{"num_hidden_layers": 9, "hidden_size": 384, "num_attention_heads": 6, "num_key_value_heads": 2, "head_dim": 64, "intermediate_size": 1024, "vocab_size": 8192, "hidden_act": "swiglu", "norm": "rmsnorm", "norm_place": "pre", "norm_eps": 1e-06, "positions": "rope", "rope_theta": 10000.0, "rope_fraction": 1.0, "qk_norm": false, "attn_scale": 0.125, "bias": "qkv", "tie_word_embeddings": true, "parallel_block": false, "init": "normal", "init_std_qkv": 0.0163, "init_std_o": 0.0, "init_std_up": 0.0163, "init_std_down": 0.0, "optimizer": "muon_variant", "learning_rate": 0.00231, "beta1": 0.9, "weight_decay": 0.066, "lr_head": 0.00555, "max_grad_norm": 0.5, "warmup_steps": 200, "schedule": "wsd", "decay_fraction": 0.777, "decay_shape": "sqrt", "final_lr_fraction": 0.0, "batch_tokens": 65536, "max_seq_len": 2048, "doc_mask": false, "train_tokens": 425700000, "max_steps": 6496, "dataset": "wikipedia_en"}
MLP neurons of a small language model. Each row is named by its layer, matrix (down: output weights) and neuron, and shows model dimensions 288-351. Each number is 200 + 40 x the weight over its row's rms, rounded and kept within 0 to 999. A neuron's up and down rows have the sign that makes its largest values positive.
A block is one neuron, or neurons of one layer that tend to fire together. After each block is what it responds to, as a language model described it from the Wikipedia text at the highest values.

L5.down209,222,239,201,225,96,219,218,197,265,241,220,187,239,288,197,226,222,148,254,133,307,205,233,169,238,214,272,185,244,186,212,310,211,233,166,226,184,176,188,161,116,160,226,157,238,205,283,145,199,190,214,197,246,222,274,222,202,155,223,230,177,222,147,206
L5.down373,165,196,191,202,262,209,165,160,118,279,172,158,182,187,234,218,197,190,164,320,261,145,176,167,199,198,207,193,190,195,185,166,217,263,160,126,165,267,152,154,248,284,217,201,180,200,259,274,312,172,157,163,187,270,216,166,213,260,211,189,137,160,209,224
Table-cell separators and spacing

L2.down63,237,222,184,219,185,138,278,157,242,355,224,204,198,93,151,190,242,260,192,229,187,204,168,275,186,211,190,170,142,180,153,186,147,167,220,229,171,169,219,192,207,233,247,180,147,194,208,189,123,229,259,241,222,169,187,195,206,196,212,194,164,209,194,154
L2.down622,213,239,163,182,172,237,215,218,184,302,217,237,179,220,197,222,226,207,204,219,218,183,203,290,111,149,122,192,160,196,113,182,213,176,143,245,161,187,155,231,266,156,185,228,232,202,183,236,197,186,217,190,255,176,155,294,247,209,222,179,234,250,264,189
L2.down789,230,243,118,207,160,179,170,214,163,101,226,220,201,207,224,264,186,249,173,189,124,212,227,186,197,185,217,220,215,229,168,128,244,160,236,215,236,189,218,144,225,163,223,189,189,138,181,193,226,124,215,95,271,192,144,209,239,177,197,215,267,252,221,205
L2.down813,268,191,185,182,180,156,260,235,211,196,195,250,237,161,167,187,152,163,259,187,262,106,199,230,196,203,170,180,228,119,273,219,130,201,247,144,127,127,287,126,174,184,215,145,187,26,232,185,218,248,207,210,177,204,211,189,156,217,248,232,171,255,188,233
Table cell separator after numbers

L2.down376,218,196,149,280,240,157,173,252,261,149,186,237,194,265,215,154,238,187,269,166,144,141,219,177,225,204,189,154,180,208,183,160,186,279,194,202,195,180,206,138,220,167,186,227,170,140,310,123,154,153,196,198,238,159,163,247,260,207,208,161,215,234,199,173
L2.down608,219,199,194,225,180,250,173,270,177,245,182,167,286,191,210,191,159,235,193,232,176,162,230,248,253,169,152,128,260,156,271,233,232,242,226,187,193,208,112,159,187,233,195,238,148,272,172,204,229,140,175,151,190,224,154,164,186,233,135,161,284,215,259,298
L2.down749,169,213,224,271,227,200,182,199,215,220,203,210,163,187,216,212,206,269,219,247,220,226,149,263,293,182,217,125,167,171,209,202,236,280,74,166,152,199,277,118,187,192,201,220,158,245,155,158,257,203,212,202,210,126,169,198,145,236,226,206,240,170,274,238
L2.down923,273,197,206,164,237,162,139,198,191,193,192,259,169,191,281,241,184,208,214,262,188,199,255,219,183,207,110,251,134,220,115,214,183,203,272,210,101,189,159,197,298,158,140,209,168,203,219,217,142,157,158,94,219,156,255,254,220,138,213,174,222,156,182,197
Defining copula "was/is"

L6.down215,197,219,29,147,134,196,187,162,192,329,217,218,214,200,252,256,251,233,213,314,227,207,190,279,181,200,211,209,209,153,254,177,203,299,200,225,167,256,187,172,177,207,185,191,215,201,249,291,183,188,155,231,212,224,193,176,222,155,201,186,115,194,243,257
L6.down284,229,223,112,124,176,219,267,181,172,226,205,249,224,273,134,158,223,224,196,237,250,135,245,297,220,210,239,225,238,210,215,111,212,111,193,253,271,214,184,214,141,202,208,195,195,122,184,239,139,155,169,225,212,174,205,192,186,185,248,309,152,243,183,247
L6.down500,207,216,265,222,218,191,217,239,210,219,213,203,145,224,236,185,204,182,231,229,167,207,113,236,262,226,193,195,284,214,229,200,176,145,240,216,303,183,228,122,188,137,198,161,223,192,192,182,258,199,253,167,223,183,161,242,167,178,227,213,278,253,196,205
L6.down521,146,252,127,170,162,254,112,106,210,256,198,202,193,196,217,234,242,196,218,156,245,172,208,215,167,241,183,179,208,181,216,274,207,252,238,206,205,266,188,162,198,238,216,220,223,198,148,157,179,224,191,186,178,180,155,182,235,219,137,231,225,184,193,196
L6.down541,90,193,146,208,215,264,266,218,250,216,233,172,276,219,130,173,192,183,190,244,185,164,158,214,238,246,204,163,216,188,179,172,163,213,232,143,192,277,173,207,277,163,263,181,188,155,175,248,171,269,179,205,236,171,170,221,219,145,161,243,138,157,270,199
L6.down619,167,224,189,180,229,192,191,152,184,222,204,138,99,108,268,192,162,232,201,210,232,176,220,195,192,214,164,202,209,181,180,217,211,235,113,192,201,138,276,211,289,218,248,265,176,141,183,146,166,172,225,214,265,278,177,140,155,153,180,150,270,178,249,297
L6.down819,226,207,212,199,196,162,206,158,176,156,110,152,236,226,223,188,198,148,168,239,168,175,269,218,90,197,176,248,232,204,214,191,267,213,204,174,207,215,228,174,254,182,156,174,188,229,187,238,193,229,147,186,198,201,155,191,196,161,277,209,179,183,202,217
L6.down998,201,219,128,162,215,215,246,235,168,105,196,148,203,251,210,183,240,239,137,200,220,182,168,171,273,198,132,178,223,162,205,192,215,290,178,230,131,188,228,219,128,173,182,139,201,233,113,189,217,190,203,239,205,190,180,153,118,150,273,170,181,197,266,232
Late-column table numbers

L6.down33,259,223,241,154,221,193,192,200,179,220,200,217,166,159,196,258,164,174,207,166,137,198,128,259,150,117,171,242,134,184,194,230,216,193,203,206,205,196,247,161,173,158,186,153,239,183,219,212,235,192,119,193,264,213,196,232,250,185,255,194,203,237,143,188
L6.down479,212,232,195,143,202,278,141,274,112,245,240,170,253,195,214,201,185,170,186,267,148,169,241,233,152,186,215,216,192,193,212,177,239,212,153,134,225,158,214,192,213,209,189,166,175,191,213,154,212,176,218,156,209,199,193,154,177,185,291,191,162,159,141,294
L6.down620,188,231,212,252,174,210,237,250,199,141,236,134,210,255,194,244,239,192,206,203,218,212,237,131,151,265,233,242,207,152,219,176,168,227,130,180,173,267,252,236,265,229,213,185,290,271,220,141,182,209,161,230,215,229,155,263,186,152,140,252,205,165,177,202
L6.down758,143,207,133,219,218,193,199,291,139,245,265,184,188,157,167,179,195,156,153,284,168,211,181,267,278,248,173,131,234,214,156,178,202,211,152,170,207,139,197,256,165,225,251,234,163,268,155,221,264,297,258,194,216,167,185,190,184,174,211,118,181,160,200,236
L6.down770,179,250,167,279,204,182,187,261,156,221,111,175,197,220,160,205,270,154,148,264,175,178,98,231,186,235,177,151,211,256,219,156,206,114,97,157,221,216,173,201,226,245,217,298,184,187,295,237,211,111,229,155,207,206,185,213,188,220,221,200,223,172,133,238
L6.down854,303,229,256,168,219,142,192,235,258,42,186,170,214,93,188,181,176,168,244,225,148,153,167,150,139,195,232,172,230,207,181,174,222,188,202,218,257,224,132,175,193,171,246,140,209,218,209,168,193,255,233,116,160,201,230,142,238,197,231,271,268,193,270,238
L6.down957,158,202,203,258,236,268,228,200,131,281,248,299,229,205,165,207,178,148,169,191,124,257,218,186,160,189,261,131,253,127,189,207,268,200,257,157,191,112,242,228,292,261,186,165,152,134,241,163,280,211,235,169,188,244,140,208,194,250,245,193,203,202,233,251
L6.down983,267,245,143,234,143,176,181,204,183,284,160,145,232,223,113,164,228,183,229,219,227,202,175,156,215,195,159,176,234,262,244,158,221,119,205,212,191,185,245,180,207,180,223,117,178,217,184,225,188,169,223,188,201,200,211,180,171,203,273,237,248,182,277,224
Biography subject copula

L2.down216,240,170,211,203,139,208,158,194,275,112,227,178,184,155,204,228,193,229,167,196,161,152,239,200,161,129,157,147,150,269,199,217,212,121,244,158,165,174,183,195,232,179,236,256,236,163,273,212,251,269,131,224,205,208,205,145,229,206,210,265,189,161,244,180
L2.down218,202,268,214,201,171,244,222,196,228,201,158,175,219,211,205,230,236,201,182,239,271,230,262,251,190,153,153,176,337,140,247,213,160,309,245,258,212,115,190,209,161,182,190,130,208,170,206,257,202,155,262,160,178,181,243,228,184,176,209,210,214,159,204,140
L2.down664,165,244,177,219,220,215,239,223,172,229,269,215,238,194,196,236,267,294,289,236,177,162,137,186,245,193,162,213,170,235,212,188,178,234,217,219,230,224,265,266,199,167,186,225,200,213,188,179,179,175,161,167,161,208,179,259,126,210,230,203,210,249,174,130
L2.down937,196,199,117,192,218,188,187,168,215,189,213,163,256,180,211,187,145,262,144,219,294,184,222,153,157,216,191,141,276,203,265,225,190,203,177,213,163,192,169,191,257,202,248,144,120,219,178,175,171,220,206,197,275,190,265,246,189,164,287,166,206,285,227,227
Coordinating "and" connector

L6.down263,188,210,246,158,143,172,233,179,209,232,335,208,224,227,184,187,206,277,169,176,242,208,256,234,191,232,162,172,219,261,221,216,136,171,187,218,296,221,221,201,202,198,197,207,184,148,210,203,227,257,234,189,157,185,210,213,202,161,262,138,259,180,192,258
L6.down378,166,206,213,210,284,274,191,219,89,191,199,256,62,244,220,149,161,227,252,188,140,217,237,203,214,238,276,169,163,220,202,242,217,178,180,239,189,190,179,186,159,232,239,205,203,143,167,184,183,163,167,185,225,203,267,178,166,142,241,232,239,183,194,175
L6.down516,200,167,241,189,183,202,209,213,141,209,166,244,182,238,295,192,152,178,196,265,257,249,180,177,201,254,153,213,252,161,131,204,220,249,204,203,256,157,154,166,194,237,162,170,141,208,203,201,150,201,221,234,246,196,163,153,233,139,246,235,245,271,161,156
L6.down545,194,222,251,205,247,223,157,208,232,185,225,104,151,176,253,168,233,203,165,209,234,157,251,188,193,187,137,237,128,165,152,197,191,232,236,219,244,238,136,230,185,262,205,157,229,179,190,276,254,184,180,183,196,210,234,203,170,180,219,133,180,200,252,218
L6.down776,156,207,211,250,145,260,215,195,217,222,183,202,92,210,226,195,194,164,207,158,225,219,165,159,165,169,163,224,243,172,173,184,102,268,188,176,236,304,237,205,210,196,289,175,255,184,171,160,217,181,217,109,222,205,135,271,171,183,204,254,104,150,234,190
L6.down841,170,187,237,139,191,157,174,157,149,223,226,202,266,251,187,187,215,256,73,236,189,155,224,204,159,258,190,204,198,132,118,198,185,167,206,172,189,140,156,222,177,145,279,241,140,248,129,228,276,188,140,196,190,177,215,258,230,130,160,167,263,153,181,190
L6.down860,219,254,213,179,238,155,219,141,166,204,214,207,162,218,126,164,187,245,199,258,237,146,224,204,177,188,106,180,135,163,144,207,120,165,209,205,190,160,225,158,149,185,212,237,147,179,106,156,199,199,221,182,226,246,271,159,161,221,188,242,244,152,199,138
L6.down926,214,253,234,209,134,191,211,168,162,347,145,188,191,306,176,204,173,177,243,226,249,249,282,259,289,229,227,206,222,157,152,238,121,219,201,166,216,172,100,181,207,207,176,219,186,185,262,136,233,185,211,194,149,241,168,209,213,135,117,219,281,237,150,158
Wikipedia section heading starts

L2.down98,214,112,205,141,143,209,158,234,166,166,159,208,220,179,147,219,218,203,202,165,248,189,276,161,185,248,167,232,135,207,179,198,250,214,251,205,164,182,184,132,209,203,195,243,144,159,214,239,203,195,216,148,184,158,187,254,249,193,157,154,295,227,190,227
L2.down103,110,164,184,192,201,170,213,290,247,162,138,218,127,148,146,232,128,229,210,276,186,195,192,241,198,203,281,210,222,185,224,185,197,165,148,240,225,209,162,253,238,244,170,183,200,209,202,170,180,266,277,265,223,219,255,224,253,149,183,196,228,179,214,203
L2.down448,212,187,140,125,248,230,245,167,267,236,156,154,240,161,112,208,282,151,189,262,169,217,214,219,277,192,211,205,249,200,154,218,175,211,175,205,177,222,227,173,268,212,159,210,192,182,214,216,213,228,249,220,244,231,312,151,201,216,193,118,113,146,188,82
L2.down972,164,186,161,218,209,163,262,152,232,323,242,161,298,158,196,133,262,210,159,163,271,191,217,266,180,155,149,138,176,246,206,281,147,185,227,197,215,206,225,218,212,228,190,229,189,219,261,225,189,135,255,269,200,293,246,141,255,193,190,115,174,190,212,165
Mid-number digits

L5.down29,285,185,269,138,214,201,170,272,208,221,196,196,189,164,203,159,227,121,199,197,222,181,175,165,233,138,127,201,236,233,166,231,205,186,212,198,242,186,233,299,245,167,131,165,211,202,179,232,209,193,204,243,316,209,207,187,139,141,240,283,175,146,166,213
L5.down933,177,247,222,149,172,173,216,227,124,202,208,164,139,211,116,195,155,219,216,179,157,193,235,244,244,183,188,163,230,214,225,222,190,277,199,210,197,203,192,200,214,114,150,148,170,211,156,179,270,272,211,275,224,237,148,234,163,231,283,175,183,235,203,218
Career-start verbs

L6.down32,217,203,280,229,149,202,259,214,283,44,212,236,150,252,175,148,177,161,231,171,181,200,172,159,246,214,178,243,207,172,169,163,207,195,185,198,235,147,188,209,147,248,212,235,190,278,149,247,253,215,200,217,194,224,197,244,216,257,144,218,206,238,316,229
L6.down177,136,240,154,245,249,154,208,196,220,163,192,166,214,140,311,130,188,206,203,252,99,229,309,190,157,218,224,170,211,244,228,250,163,198,194,242,168,186,208,257,151,229,165,222,140,151,124,210,218,150,170,172,259,223,246,201,273,182,257,217,189,179,200,185
L6.down289,199,213,203,255,172,171,218,268,155,134,192,182,152,178,195,167,249,137,122,229,171,230,208,248,214,227,170,167,198,183,217,194,254,231,171,155,177,136,181,173,176,226,214,209,216,246,183,227,222,182,225,121,127,159,272,140,169,169,264,188,186,213,268,258
L6.down504,196,168,170,226,197,245,205,204,216,81,187,235,172,238,258,243,224,204,183,135,231,212,181,198,164,209,129,194,156,234,226,186,214,232,111,207,184,186,235,278,163,159,251,183,199,233,244,204,208,111,191,204,206,157,157,186,257,213,206,197,206,202,209,269
L6.down739,212,164,288,164,178,176,218,238,175,167,166,266,95,205,130,240,204,160,271,172,128,214,197,205,156,172,221,211,186,194,261,256,135,227,196,160,164,215,237,192,235,291,203,193,182,233,201,258,186,286,156,234,209,214,183,191,251,199,179,191,212,219,221,196
L6.down764,222,217,249,224,208,161,168,155,232,111,155,170,282,169,216,188,206,222,190,194,140,230,191,241,171,119,125,250,199,160,206,212,194,227,154,257,239,191,168,190,211,259,227,56,170,162,151,143,153,205,231,176,226,238,180,209,228,209,147,226,204,254,272,172
L6.down788,187,134,171,226,242,188,260,171,237,103,276,179,213,232,231,185,197,272,214,204,153,194,271,136,198,258,194,261,188,244,220,208,154,169,138,158,218,173,230,218,175,241,164,222,227,223,183,221,203,197,122,164,253,243,180,311,234,232,204,229,138,234,187,203
L6.down980,126,178,223,233,243,119,178,219,215,182,214,216,220,217,184,218,242,189,208,293,161,198,149,136,240,195,165,245,228,230,155,199,131,191,241,156,313,169,182,182,178,199,221,220,215,248,237,276,265,286,237,232,238,189,172,196,199,194,209,167,270,133,194,182
Verb or preposition before its complement

L5.down179,187,227,229,203,155,166,188,227,176,237,230,135,191,131,203,211,181,211,297,203,107,174,201,196,196,229,182,173,207,190,252,232,213,160,195,272,212,200,273,184,202,201,221,182,180,192,215,197,220,162,261,217,262,222,216,184,233,225,202,171,215,216,181,201
L5.down271,189,238,208,205,249,175,147,213,216,135,196,149,234,178,249,193,139,177,147,170,147,219,259,232,230,164,163,221,237,154,194,221,184,247,222,256,252,210,153,228,215,255,191,177,207,152,187,196,174,159,205,151,300,218,229,215,172,191,209,172,138,204,238,130
Predictable continuation tokens

L6.down423,271,147,170,213,171,193,211,114,219,227,171,173,202,166,234,225,156,193,211,207,214,154,215,203,153,190,185,199,87,196,206,123,250,177,190,199,131,198,180,185,215,167,292,272,190,212,174,215,113,240,262,143,208,216,170,221,156,204,202,187,143,212,171,225
L6.down491,189,239,229,240,236,232,215,206,220,245,216,198,181,155,224,162,163,148,176,239,266,137,145,106,194,199,199,228,195,200,200,186,171,194,188,159,228,171,169,173,203,244,195,252,302,175,233,185,155,235,208,160,113,174,170,205,236,169,203,163,139,155,183,178
L6.down627,175,209,230,184,222,239,194,234,164,243,196,165,171,204,193,250,117,187,167,184,276,164,244,170,188,132,170,276,241,216,181,169,217,215,220,254,140,210,227,101,163,150,181,228,206,253,141,224,169,247,215,134,189,216,171,146,194,253,241,205,188,229,225,143
L6.down751,211,191,175,206,172,226,249,253,145,271,194,189,135,87,107,285,183,192,122,227,191,208,123,154,169,148,239,166,194,223,180,233,273,207,150,186,156,198,191,194,166,151,98,213,160,150,199,225,249,208,246,150,251,183,218,180,166,149,236,159,190,255,237,221
L6.down811,212,178,175,191,160,271,143,181,121,219,202,149,196,184,223,163,228,206,230,186,243,248,224,253,289,218,274,288,152,208,202,183,145,181,177,291,191,183,94,168,185,234,156,245,193,133,230,152,260,140,139,210,195,210,159,246,172,190,198,202,202,210,186,171
L6.down847,178,133,233,176,241,251,124,257,168,215,169,197,171,164,181,156,211,183,219,205,145,218,160,282,167,228,224,172,180,238,168,182,184,225,262,250,270,136,193,198,219,222,191,238,146,170,184,210,251,149,191,201,150,256,183,154,139,170,214,278,208,301,210,161
L6.down851,227,233,178,240,180,261,258,167,257,207,148,243,237,200,112,236,228,172,265,165,175,226,218,187,239,178,240,243,238,138,168,221,153,217,230,228,166,154,248,276,248,170,141,192,293,225,228,236,223,158,215,135,192,225,172,195,221,226,266,211,191,251,202,169
L6.down959,202,231,196,166,180,201,207,156,154,247,221,221,186,193,164,245,129,111,196,262,148,150,272,185,219,220,240,159,209,169,191,207,187,147,146,204,267,118,143,226,281,238,217,236,169,183,226,278,253,290,116,189,209,187,152,194,188,144,97,233,218,193,151,127
Mid-word subword fragments

L5.down584,190,177,186,233,180,217,180,117,243,285,196,196,224,189,240,171,181,176,157,255,215,241,226,224,263,248,225,228,200,201,245,154,212,194,124,232,152,241,196,234,158,218,169,155,190,255,249,203,216,171,161,142,179,198,180,196,200,192,257,276,271,269,244,206
L5.down633,151,155,196,194,190,195,216,244,178,336,204,230,165,108,180,186,197,177,147,203,275,213,123,215,195,144,190,279,148,209,166,181,170,205,230,146,215,163,211,222,206,269,136,192,198,176,227,187,84,169,160,114,164,146,109,192,256,155,213,228,226,178,251,114
Mid-word fragments

L6.down87,198,202,168,176,244,184,126,189,155,204,142,170,171,167,153,260,230,180,179,217,208,171,149,204,141,182,205,100,209,183,262,207,212,155,245,197,195,205,175,234,212,206,148,194,261,152,264,242,166,150,162,197,278,199,250,284,230,210,295,193,232,230,176,228
L6.down90,201,231,114,179,233,178,159,204,246,222,235,169,238,162,189,153,177,138,136,258,189,294,164,206,235,183,131,157,244,253,180,224,217,230,175,165,259,201,149,222,182,262,173,185,176,217,192,206,148,230,191,177,205,196,235,157,188,150,160,240,153,246,219,279
L6.down286,202,141,188,221,280,268,199,212,159,219,256,166,178,222,232,203,181,110,165,242,233,245,175,282,221,204,189,180,190,129,123,197,245,214,202,177,191,156,219,223,193,150,175,247,173,212,227,160,141,238,188,164,299,238,231,220,200,253,150,181,205,230,203,230
L6.down589,164,221,147,147,191,212,177,236,135,293,173,169,107,210,217,153,121,159,209,198,221,187,192,100,131,209,216,236,225,218,271,235,257,172,218,216,249,227,196,227,183,201,117,177,209,167,195,225,282,238,196,232,118,177,192,184,148,155,237,190,188,144,143,138
L6.down654,174,172,164,241,264,292,192,187,269,168,281,211,259,256,192,203,104,236,229,177,180,201,230,155,322,227,218,165,199,220,266,192,220,279,179,173,198,160,201,155,210,229,246,153,219,203,191,256,300,213,221,168,163,215,216,142,241,175,186,242,131,191,174,190
L6.down664,246,192,193,172,144,221,242,217,223,279,109,222,229,250,161,208,211,167,186,189,221,219,191,158,167,176,232,155,202,173,251,226,245,238,223,272,241,269,114,163,177,219,210,225,124,186,198,236,166,268,229,202,214,163,266,223,214,203,279,196,132,139,177,233
L6.down733,187,213,166,202,187,228,203,240,138,228,222,128,190,270,138,237,278,237,120,237,221,177,226,196,248,215,168,161,126,229,231,216,228,250,198,163,274,238,204,170,176,205,233,205,180,176,187,210,131,210,203,208,184,151,176,221,236,196,231,239,126,254,223,141
L6.down964,203,227,295,240,174,223,177,154,168,209,239,244,125,150,241,176,182,149,116,206,231,203,153,261,152,203,132,276,199,227,187,189,202,175,229,236,282,241,198,176,215,183,188,228,172,229,179,264,139,239,196,157,229,133,156,168,239,244,218,128,235,190,208,247
First-name word pieces

L5.down385,167,246,218,202,212,160,129,232,206,245,222,145,180,151,175,130,226,106,189,158,291,243,139,219,229,166,266,189,246,180,203,208,211,183,173,181,204,201,235,152,209,212,176,237,229,156,234,186,172,180,144,212,170,217,110,218,168,264,250,114,136,224,181,259
L5.down954,151,143,185,232,203,183,266,201,160,255,168,155,197,154,277,273,217,269,218,157,185,111,155,178,300,121,308,156,151,157,191,252,281,181,190,194,169,169,194,243,146,227,231,164,149,193,261,153,148,196,139,200,233,196,259,183,216,231,215,214,151,218,170,236
Token after a subject name

L5.down331,161,236,239,177,260,229,195,284,171,51,138,168,267,193,286,158,281,185,156,189,241,249,139,201,255,225,192,220,172,195,173,186,159,253,223,211,213,217,248,194,193,145,207,218,188,187,223,140,187,228,211,160,183,208,172,205,207,195,197,115,250,183,206,162
L5.down576,128,178,204,184,217,234,147,245,176,92,194,70,251,231,215,244,187,140,221,221,279,238,191,165,179,168,224,255,202,155,232,187,207,272,226,141,116,251,223,224,158,99,215,190,207,230,255,167,164,193,175,177,210,203,235,189,153,168,169,179,205,230,203,188
First-name endings

L2.down51,238,173,235,199,155,217,162,198,182,211,122,173,244,246,237,221,140,226,206,193,225,237,129,136,258,167,198,233,121,144,191,234,298,203,161,269,183,230,165,228,254,213,185,145,213,231,225,189,100,145,187,265,188,147,240,205,118,171,235,119,260,200,226,267
L2.down387,252,201,184,228,181,140,245,195,207,140,151,197,163,238,248,240,193,218,222,106,215,188,267,213,253,224,143,211,217,180,190,175,175,211,172,201,149,253,168,160,137,121,214,145,273,280,187,218,191,243,223,175,256,292,116,208,173,177,192,233,193,192,271,226
L2.down406,221,199,117,239,178,210,240,266,267,226,277,217,254,162,214,209,168,142,247,185,163,254,235,260,168,236,148,158,188,158,213,234,184,166,170,197,207,181,164,235,227,167,206,78,241,206,264,254,227,239,117,134,197,210,168,230,171,142,171,184,186,215,210,190
L2.down997,154,134,157,220,161,251,142,231,234,287,306,164,218,221,238,286,142,206,213,141,154,175,161,235,174,189,230,183,167,169,187,153,224,237,174,185,197,294,187,251,274,287,192,164,243,217,201,272,163,156,204,189,176,148,182,202,155,184,205,107,253,229,211,217
Biography section headings